Part of a small language model's weights.
Size: 16 layers, width 512, 4 heads of 128, MLP 2048 SiLU, vocabulary 8454, 54.7M parameters.
Architecture: rotary positions, no biases in attention or MLP, tied embeddings.
Training: a variant of Muon for these matrices, 5846 steps.
MLP neurons of a small language model. Each row is named by its layer, matrix (up: input weights; down: output weights) and neuron, and shows model dimensions 341-511. Each number is 500 + 25 x the weight over its row's rms, rounded and kept within 0 to 999. Numbers have three digits each.
After each neuron's rows is what it responds to, as a language model described it from the Wikipedia text at the highest values.

L5.up841:508524521526512488507501529499454463520506522504462463500538505505531514460521445553516499504529497466485501469474489496558530527528509447513528526557527448535510498480522541502490473506512493490485532514525453486491500507505443447527488471510477487498543497491503526527507540438466511470510512528495510533460526438534518466512520498491471507497494468546497459503486511481478489498504499501496540502516512503485514481540512474520520463464503534483520487537508527524517510477466525476521490492485516472519486484518
L5.down841:501511516488494519512517504449507484500475501586465534510546464500494488522502510504552519516535479521515463489458501530484519476528518521505530473487512505502481504507450501477511499507457472509528470474511537448466498477476501472483500504532537477539518494514549483517542486505432497491499486554525536536545507495508531486471491539466480497458493542529498470495487484522495522462479482529508506514502503536519547504493525508498481482491527495533501483534474540482494514524524515472465487493534477565514492468503
Description: Lone letters opening a word the tokenizer split apart, like t(ennis), n(aval), t(witch), plus first bytes of Greek, Cyrillic, Chinese and IPA.

L2.up925:498550505475456478518502492493483511520487547491524503476518493503498525528500528517502463490517495444455500507425502520494525525554499482523465513533491485513472478475506481479478548482525488510546520550534492500490536512486514501519528511523497491478506461524556499495507430504518472511520488466530536473494472465501507483533536519524524495512546469501505492508510496514503483481510532532499489488527504509521504518504540509534475478492487519524538484459495450461493547478525512510487488487519477482497511456517
L2.down925:523474496539501495469529472504482503472461483488493469515526462477469497502491513513494544497528506539489547494513520473519455563522473509485489486516527514511482506468470522515507469503486502534511504481525484537491540470539485496537514482486488512492548529525459438497511544451490517494541489506471508534551543530486487490507491483475544489505457493508487547527470525506481536520528493434479505503502475546484499463521484512466523488451469482518462506483549464537503516535465505520505523494470477540536529542498
Description: Words about building, architecture and heritage, often mid-word, such as architect, construction, Archaeology, Historic, design, sculptural, plus looser uses of build, land and develop.

L4.up1467:544452501497456492502521521469514519511484453535507517486475529466472512518520507532454501530500469486409485515534467509487495505481486491508468493506467520545464510529481490472490475500470489483525511469513494517504491498485503505495512523476454487518474428492473478494506505525467521517517475470573526526484529451453480474470497501476506516461489548556491482517514489489481481497501513519504492517495522462507503503479485504493520476478520505477461490514500455490487469476471473504510527479481489449464498474508
L4.down1467:516518454497511525462512524492467459545495495497462524509527488491500467459513507444521473503480525463496491494483522515485442477465466536488475444499500498514506533503490492512519500513519497539484505511500490503488498482459491538485519487468512512455531517480501490513483522460496502513517527474519506523491482492495511501464500475509515512491513490469452532523507494518527501468438499501521523460501494514529432512511500472481516499524561508491500470516503506519485490474475537482448517542508475530505533548542
Description: Abstract nouns or their final suffix pieces after a determiner or possessive, e.g. success, status, part, together-ness, -ment, -ion.

L2.up1120:500482478521462530509500505480477517509490511456515516489510533519466516513499448504507479537483461487405499501483471507467529513535549473478494460489514483471532522491497503487493490465485489544474497483501453475564465462524506520499489519459456497517471509519515521491533486480457484501515520489474513491495535517548482474459512476496475506447519487521490497514472469489460532438495492484489494443518532461503521511470513515500492518511495509492479463499515456514486491541500443491492491515482507493453480515497
L2.down1120:495507535530475460503460515525524536485509465457462483490503498487530473461509518517518495465501495455525526494496468482488513481504515536488467496477542521511476460517458489519534512498494510433526479474509481524495527526484505500482500487511517507509487546500479485471495491504496518513503499498494524518497528438468471507542544475504503478526486494522522490471513507511495485499515495486519507473494504499481503478500505480519494529469501448502518489473530529488482492557492490511519486539474537476478479470543
Description: Subword pieces inside proper names, often foreign (Indian, Slavic, Japanese) names of people and places in cast lists, tables and rosters, e.g. Krishnar-aj-a, I-z-ushi, Petk-ović.

L4.up1307:520498524506513511507469475514502504493542489465526479491511463538462504466469477517531512509519510487509511533487556502444501460494470515488501516516495457494468497473470523482487501529478495544512523462493501492473500524498530483492497498522541504491505520533516507513480563549458551481498483465484477485514542460482502552486541529473489497473476529496455497477520497493478455505467495519551518526520515486508579525476519484490506452530527488462487474490490485474481485498537477463542509530514518503518486470524
L4.down1307:474511507488543520469482503512504510498469520495513466521435518502477466522548455513480508440525441501524489490504476508552504486545481532521524459493477492509462486475500509504536532544491464527528492522566531487523465462524505520526545520509508501504505491476468495525500517485538479538471524498481452456512486511523509487506493463483511488492447472463521529483497524525479538563512516507473477455456500498479484529522497514488500503471525551484471496498525520512500541523522464505495537483517491534507488449542
Description: Word-final pieces of publishing and media terms in bibliographies and filmographies, such as ed-ited, ed-ition, ser-ial, newslet-ter, novel, plus stray punctuation and name endings.

L2.up1293:495504505445480517539503472500481500513495486494512510547519525515543478486508462506490466498523537519532548488538544511461513533485480514439502545475494499484485516479494545434514539506505535489543523494479505511511482497534490495549474511531524515486480523514534494497522542516493502486495498483511485493493493503448498490488514489489500514547436496508517482516525522518482472478500482521546512559460489500541501461504511452516468494498494474464464508495490484483570521524527513486525498498505514474499487503479
L2.down1293:495522529512526527523474473502521524506497506527486482477480512489498524490480488494465494496513487482473485494459485515513501505536503517518514457454469495523485472523477512499473522562513472476461479518516562517453506497477482448568533481536500536497518546507482497557480467455484458502509470524488491512492540498510498512537511500525519478495506458555497532499456465504511540528461505501529504504516514476495543504525447512496490551480502529489530495513526436505450537519499498473500515486489510563470517523469
Description: Nouns naming works, outputs or professional activity, often the final piece of a split word, e.g. Work, portrait, book, interview, depiction.

L5.up1590:513475486468508481523512511487488489522475502464505475488509465484462476545528478539455512486497537482472527523528464473492492530464491520481486524470514485484498481487481499488480517476516527501491457528468472441454476517499522515512495514497474544498487508520484528443509519479491489533479487516486526515496451500500463503524501513474491449536474468511495484519483491522510515516484480506477528461525527503513510558484487480509521514482505465465478534564509495519545519497486510487521495515500516498478476460513
L5.down1590:498525470518489492497508456476463494488489524486483452535505496506496476491499503510539513520480525444476509462538505533531514570498464449532507508489552440493485492506524496466510444484499494510515496507440484494517504478483474481505494487533516513523499508507513534525524505477534543508503477460527480492513522506509500506485507483510509534514472482535522530491505493520479509496468504493506500471577460490492477529491463484510501437503503493516517481476476487529473521483467471519523500494465488483507485512497
Description: Second word piece of a proper noun right after its capital first letter, often foreign places or names, e.g. O-tt-awa, U-tt-ar, O-s-asuna.

L2.up1597:506488518494498468516489498499489475475471471472522470521508527487505509496483503486498462485516546540528468481494491498472475522508497460496504487495520497509510514464495496477501475473502478441469497484496503494476515480454479519474498495499501463555505478507449530495473508497504533463493535540465467486505503505463462499461491473498504504500529533483467498526481509517499494512506498501551516497553525476509467506508490520497505496511500468460504531492548492523496497508499505526482513497506512512476469489484
L2.down1597:462518523476473506503486535542421468514476506564492515488461484485517478458473534491486500468463552497502475471485518489499506432504502483491480512516483477488514444505544456485522525490513521461468496514503492483475551507497478492454439516506473521500506491522451475508483536501534497490490478532512519491555517483521547498521449463499500542513528516493507498501505537509530480520491480475521528499518544480481498497490488519536541514508501473478471490494507524499479503524520474514493478521498511559516516522523
Description: Word pieces in headings, table headers and column cells of sports results and standings tables, such as Group, Pool, Points, Class, and final in quarter-final.

L4.up1613:527510531460509509514493498484509491507521550515506502483475501513483454495522481458505443487458485501494469507511477506485487506490516507464474512497478466515456512484502514503453504460532496468449446459483541551519455492475474506495527502501470491512498499498511485553484488536500494482495464517484500485501529505509524530484535468499525442463526504486503505448517524509469535498460506566487521514492506452513494487476502481463517472522480484513524488504517495454461487508508469490506481496534507455508546494514
L4.down1613:469529541526477481546508505515528470509502466500480522487517490476464478479476541511481541561517511567450539484518497534486479462429507561487514490524524502506537506483486506514442521518483510505491525513493553489474455521471518521473496533515493487442478522464491474494540524498536452511490488487489508508447496525479470541492504494451478541497500495493456465530454498494512540488495499541527524497478491462475469540492478511539474513535553454531468487500508522499478447519502498533517518482501485501480511489518
Description: First pieces of longer capitalized words or names, mainly "War" (Warriors, Warped Tour, Warwickshire) and Prov(incial), draw(l); also "there", "region".

L4.up374:513500464557461529497519477508528530495503513521522477494508507451520493547496540504523520499495509526493470529516516485529466495523508446488476484479500506524521506514474512515471475477510501487489486511495494490532531482517505459495480462517490497451499463462519529452528531479495522509474553542491497497518491476500473476480516453538476457499500490511504453512536519476504470490554484491459546477520520522467493485538508485513520505449518541500484460498510504479519468475501476520492479498521471515497498466485
L4.down374:515483496463510497521475531533511518489501485448501495502464466534527512474549459495476508527491494496451506502447523503501519498487491513476532485502454489524474488532497503481513513572472548539532506460523503479525508504457465509501488506516482492514482485535493515546494495456551448471507482473540484465530519465515520465523479545530504532475496539483488546498465466527500555466478497456536508491476449488502469513518502488480511534508512445490532484478463477554476529487545504492525537520506516477490481526494
Description: Short word pieces at or just after a word's start, before the word is finished, e.g. dis|reg|ards, sub|-b|rand, un|le|avened, sl|u|ice.

L2.up505:526495497488471516477538507454500487455516466479509507501539483516514506482501552487459589465442483507521499491501482528481487513480520507526488457515518475536499488481511516460443524494537502492490514486506538493515496431524522510508513511480490546541491495460470522508523485497487493503454472519519531477479477499539518501479459520499483471499494482502501529482481526490478550493508505552530502496544543484483563475505522482489455497496469467509473494480480485481449451571489552506483521519491506556532515501518
L2.down505:511462497574507514488477481491513487505492505471489516506500473484482532459511543529518468542511573513499538503494493491455466487497516535479492475481503470501479513488512497497489490475554557536484496549514551488485459497525489474496482487496486452525526495490494458528532520462455501503547478519524480528527534482510499531525476488497495507491481490503466512471519460456483485534479532479460518488527489501489512485506475489482547511494469468517519472502510490478482531465489503514400519489531469481484509526477
Description: Fires on existential "there/There" opening a clause (there were, there are), on second pieces of split words (ann-iversary, dis-like, enl-isted), and on table cells.

L5.up1832:567449504534502467530537480445497498516503519502517525527486492499538544493506510511528503471495510459507455491505508476538509512473500482477465517498512509507534525495472546501473462512534519506526514488549534486489528479477534538513464495500493495434525522483482492494494565490526478521534495479502502533489509515511484464494499525448477465474513493481468531523509507517521473463471477482524470507498546523492524446473496479527494484468536510483522474532503497491478510534516472475523496496496451490458480532498
L5.down1832:521481475487533501495524523496514469506475509505451514466517511456474459476510526478489519531479523516513520473510503493460448467472520488497537456434485477550512520444522516501505517519543449522559465501478494480515489489520502519516499526527481539496424496503472503515544506489493495469515561477511532516456533480499537486522550490492472503533475497541509523509493510489530508482467514515495506513461501515485500526512473495494544526525523483511489488487534475479499500475497525547463497496505461509529518577505
Description: Final word pieces that complete a longer word, often noun suffixes like -ation, -ing, -ance, as in concent-ration, precip-itation, Fin-ance.

L2.up1471:528509476454512506546490452503500542538506484507474521505518516469543527463528543521479508501508499514485531518530524453533493521538487508443514480480542488518547506497445502521494467503511506526482488486470522501527535476491473508507472499482481431496489527464531532505461542478516504533519511498508551510543503460480508479471513446498541531482497523504511532514489525401480531506522519501511517476523536560510517477494507515520454520449523477477518479508510497507503490511502507480496523518505498486509481485482
L2.down1471:492491510427485502494523485561528525543526478546517482483500547528492526511505522523517508546479506502492455540480513524521532565517456492512498474516449524532502488558498478482472523502471494488524517517529497502429495518501524459468482542496506512523517519507480572483458499469506457462514522477477502478494503504555488521526514451476496471496496484516527540504524518466486513461507482499479514478508461516498506505489503491501522493498508475520517502497467473480503503514502500480533495497523469493526519527473
Description: Short first pieces of words split into several tokens, usually one or two letters after an article or adjective, such as o in oak/oval/oath, gu in guilty/guerrilla, j in jockey/jaw.

L5.up1406:488479505499468475504506532484518515519493474487490477492518479474484528509488492530521568537508491481492490539459518478535478575521517511477476514554481496477517521510498481484471576488480459527479487517475504499476495497473479475464489521511514508487469526479539470517531492516512495512495528452534507478485509519509486512495500474504489556488491519474479483498518498494446475518501521482483512482507523487510455528516530517478487510546484492465554486471481481468497509487484515515482468484513509525473492478521
L5.down1406:523517502505461512475470487502442502491486498508496455489423463516496534553502473543482497439482490499485510511491507500464518507567451506524497467460487527517493527483523526501510517490524459502530493490533492477540514503504536485535457517497467487478497525502511536505532455472532469547489487454471523458508455465486470451483520425512493533558511506499474516476492484467537530464522497485482508533479487515537496528513529502484493517486452463504514490511492539474517536456523522472499512466487483521519491491514
Description: Tokens, often mid-word pieces, about buildings, property and places people live, such as renovations, monasteries, storeys, floor and erected, plus table pipes in listed-building tables.

L4.up515:544522491480516476510531502489496490516503502454521501529520491504495534476466490521507517502496487480467552504497441511527486492501508484530452501491527470519523424493519512496514541539512530459481512497478508509535493472487445534485554534519523477499467537472461514425505496472497509495505528483466462459528493486473495537522522499519509516524475466484449525477485515509487489516556503477480482500511497529514485491466504494481508486490538531468500487453513444440481498463473496469508435496468476538473529485497
L4.down515:462447471498524522476467509534488500469487502490453486470454496478520494488537534458499486490484491489456511512514544540494542507456495529509516449525503545497480506498521514473490467483503480543521475479518529511479509525531529498529444488578513496486523482470477498537522498505467452493504517506487494527476467528523485513527486466500528470530507529546523462527531501515477486514481471513503529488529469518512494496508482479498522507499517519508478489480495489493501526519512493495473500521501556474497473549493
Description: Middle pieces of words split into several tokens, mostly inside names and rare words, such as Sa-und-ers, Bre-nd-an, exc-av-ated.

L4.up1451:505529461474540521513523517517524488524534537530470501491558529511474507508501507468524533458506506487476470451504537490524527508521484434530477506534480500478484511495480514512455459498507515486478478487528502498516527494515475526530505521511488500483508495519518508476481441553506505510488505500463506508479453433506475482476526448471507487514523486502508514480476511504528501480474496537496507480454539521517483524513500500522501442471509528456459479557499548477535544473462461533472469479508491518493492514507
L4.down1451:517485544532521483492506519488495528477493538506518480520507490509523483493502518527502483513454521483502477501532472506500505487475532566489521526511512528537543510495495514510581533490506480509516494506497469471492452480489565516497497487498519464468506490467493492529546542461522479498482468517582517529523516566492506528515504529505502517498490502497486489506501482517497485492531488454483518511467466524521533526508504529539488494529487459480498496501495449512472506509450532502514516500528535521489501494510
Description: Fires on capital letters inside acronyms and abbreviations (ANC, BMT, WTT, IMO), on first words of sections or headings (The, History, Career), and on "at".

L5.up1932:510522497438515471540541469507517483430528528506550500560488517529563489532513487516479517521509446492530554529520536497509537549491522500554532515497524507500487489482472522528536451478476501545518526503528508508521535477535480511500519526533505524468502473489467530526553496475483503493517496499522463470491496551517498505497525531496517481493526491493448543504466512501519507524502451532478539506515512518513528505488546522523556495497515482518517494516502475475512500539493477459524468485524486469518476493485
L5.down1932:491516516523481502485480565476458472550497490522471529475514534525436523478501504517507493473451529503483495502508489533515482477491498506481450500488496481482465509504525489525504518533515568486477460494504527501489484541490474542541494518449540476511519520520515480504493536509545513502510516503479504492485475455474540460520519518481522513489527499517523497496544493495473551469514549477531472482494507526554508516521498490531514480473488505485542483476487504541481484510522548526503526503464507494464513535518
Description: Common nouns closing a noun phrase after the, this or of, such as case, war, incident, ceremony; also mid-word fragments of foreign names in tables.

L4.up75:478492516497463491490457515520457472484535515489514470563545502457539480475505514522530504496540468490554471529474526511469458512538536531460502507504526498477509546499459488511499497512491467505495502477468480525497500504499489510491482570532489484492454448509516514513541476506507503462539474447479503484556528479470496549458511478508457531479485500505512503496495515474502477485498545528490486517545496503495509507485545519502516526512511514504553526471460527486521518468500464523477501503511516505508484528531
L4.down75:472541486498536464474533511492511481499515496479471489476482499486449544486536440512462512481537529474493525516477459521514516484495477498509546470534504498485480503563501523502503473480481469507509525493516515511454506509483479519513481473524472508519519488487536496490489466494517501516471495544476514481461496544520525453493513468514472505512494466546525518491485513510511520509508511534480504530476441502485571517570503536476503494488480522465514463511506511504535531490503542507537508545496483458494507473475
Description: Final subword piece that completes a noun, often about art, buildings or objects, e.g. pict-ure, furnit-ure, gab-led, Paint-ings, cott-age, gar-age.

L4.up1806:510513502500519509525477531545502511501451475457487528515509499515505467502500455493496514486494501464471492512491421494530484478467517497516567530545512489489521512509515485501519451502541501486484492516496479514509534470487479505517566516485494513518506470486484467490478510473551506441464469507490507522516460513524498520486510494490527516546542508500499509502501496491500474490507494461501511578532519502510483475545527477484511498524522531490512513510485561497500479500469481507466446496538505515513512495494
L4.down1806:491538496506482486498467496550462505503522440492534472505483493525473485443520507496491477506479514503485429529503466433470479491530480558486457492510497522519505534521486539488539526488517491519503510524483488451511508526502515480475537481497514469547588461483479482535487549493437529492481498447477474534536484519505493515524542482509493518555515479514502477511487491515470459479504452490481549525508450529497502522484486540547481525500508525533534542469476535498525446490502503513501464486477505501510491472502
Description: Short word pieces or punctuation that begin a table cell or parenthesis, mostly in sports and stats tables: Sub(mission), Did not, w/o, (.477), ('Silex').

L2.up286:505498557523443482512467510467465520527508468474507517503449533505510463510484498475536539540460521482494504486514500489505493474508494475486541461467546567505516538499512511487497469546516476497471511506521493498502504508505482478521487513512471516509537487459503489509551498513511535524512515447499533514512475478468468462514459522481459565486478522502505506508494441534514472443511517539494471541486490546488510485561515510485543510475535526502470441485490490500513506490504516505497506469488505505522473482462
L2.down286:502512477485522478493545473546503506468500515509507496481536464516483504503487509472528476518481519487518495466506533536477470517475533461466474510529572490522480516519451522534497509496537481501495522510508463525489490470497521518513552522501486508446466535492486539534460517498477459461521482505481479511538473522528520517446482488506497512550478499470500526513493524532466533497496482503535542521469516484499497472514501483478514533496526462510522482536521479496501518516509514441485503530516540478495508498552
Description: Final suffix pieces that finish abstract nouns, like -ation, -ion, -ity, -ment, -us, usually followed by of or punctuation, e.g. identification, jurisdiction, status.

L5.up9:478488504507504508489463531494481499532512527502511475492501509471482531498495497517471495483480481512511490536441461452499506521562450510493508566515488505513485546479474557469499480512483481534470485510541500491480498504509500437472501431460506496513525487496531505510497520477489489512480476480474447529500472513521467477462488474505513493532524506505493533518506502538489495493482506480501490520475489467475492488494488509471512506533512495490486505524487531451528465500523527523500526465470478485554530517515
L5.down9:434451444514455495503525499507511478484519509488504503483500500501462496499487529472519488462492514529447495485509509461490492491515524538528492519507514506536517459483490523483507513438520531472499477466498528501471514494486521504470519487534511528528511477485450531499486498509507484553537499483501492498518506510499463501533494455491473497455515516545493481473498505518458464500471470484509474551565474474511528522488496468526501502474500500501494484483498513469531451525518554501509478496513482465497506543512
Description: Second subword pieces right after a word's first letter, as in B-uch-arest, B-og-danovich, steeple-ch-ase, plus the prefix un/Un, as in unavailable, Unstoppable.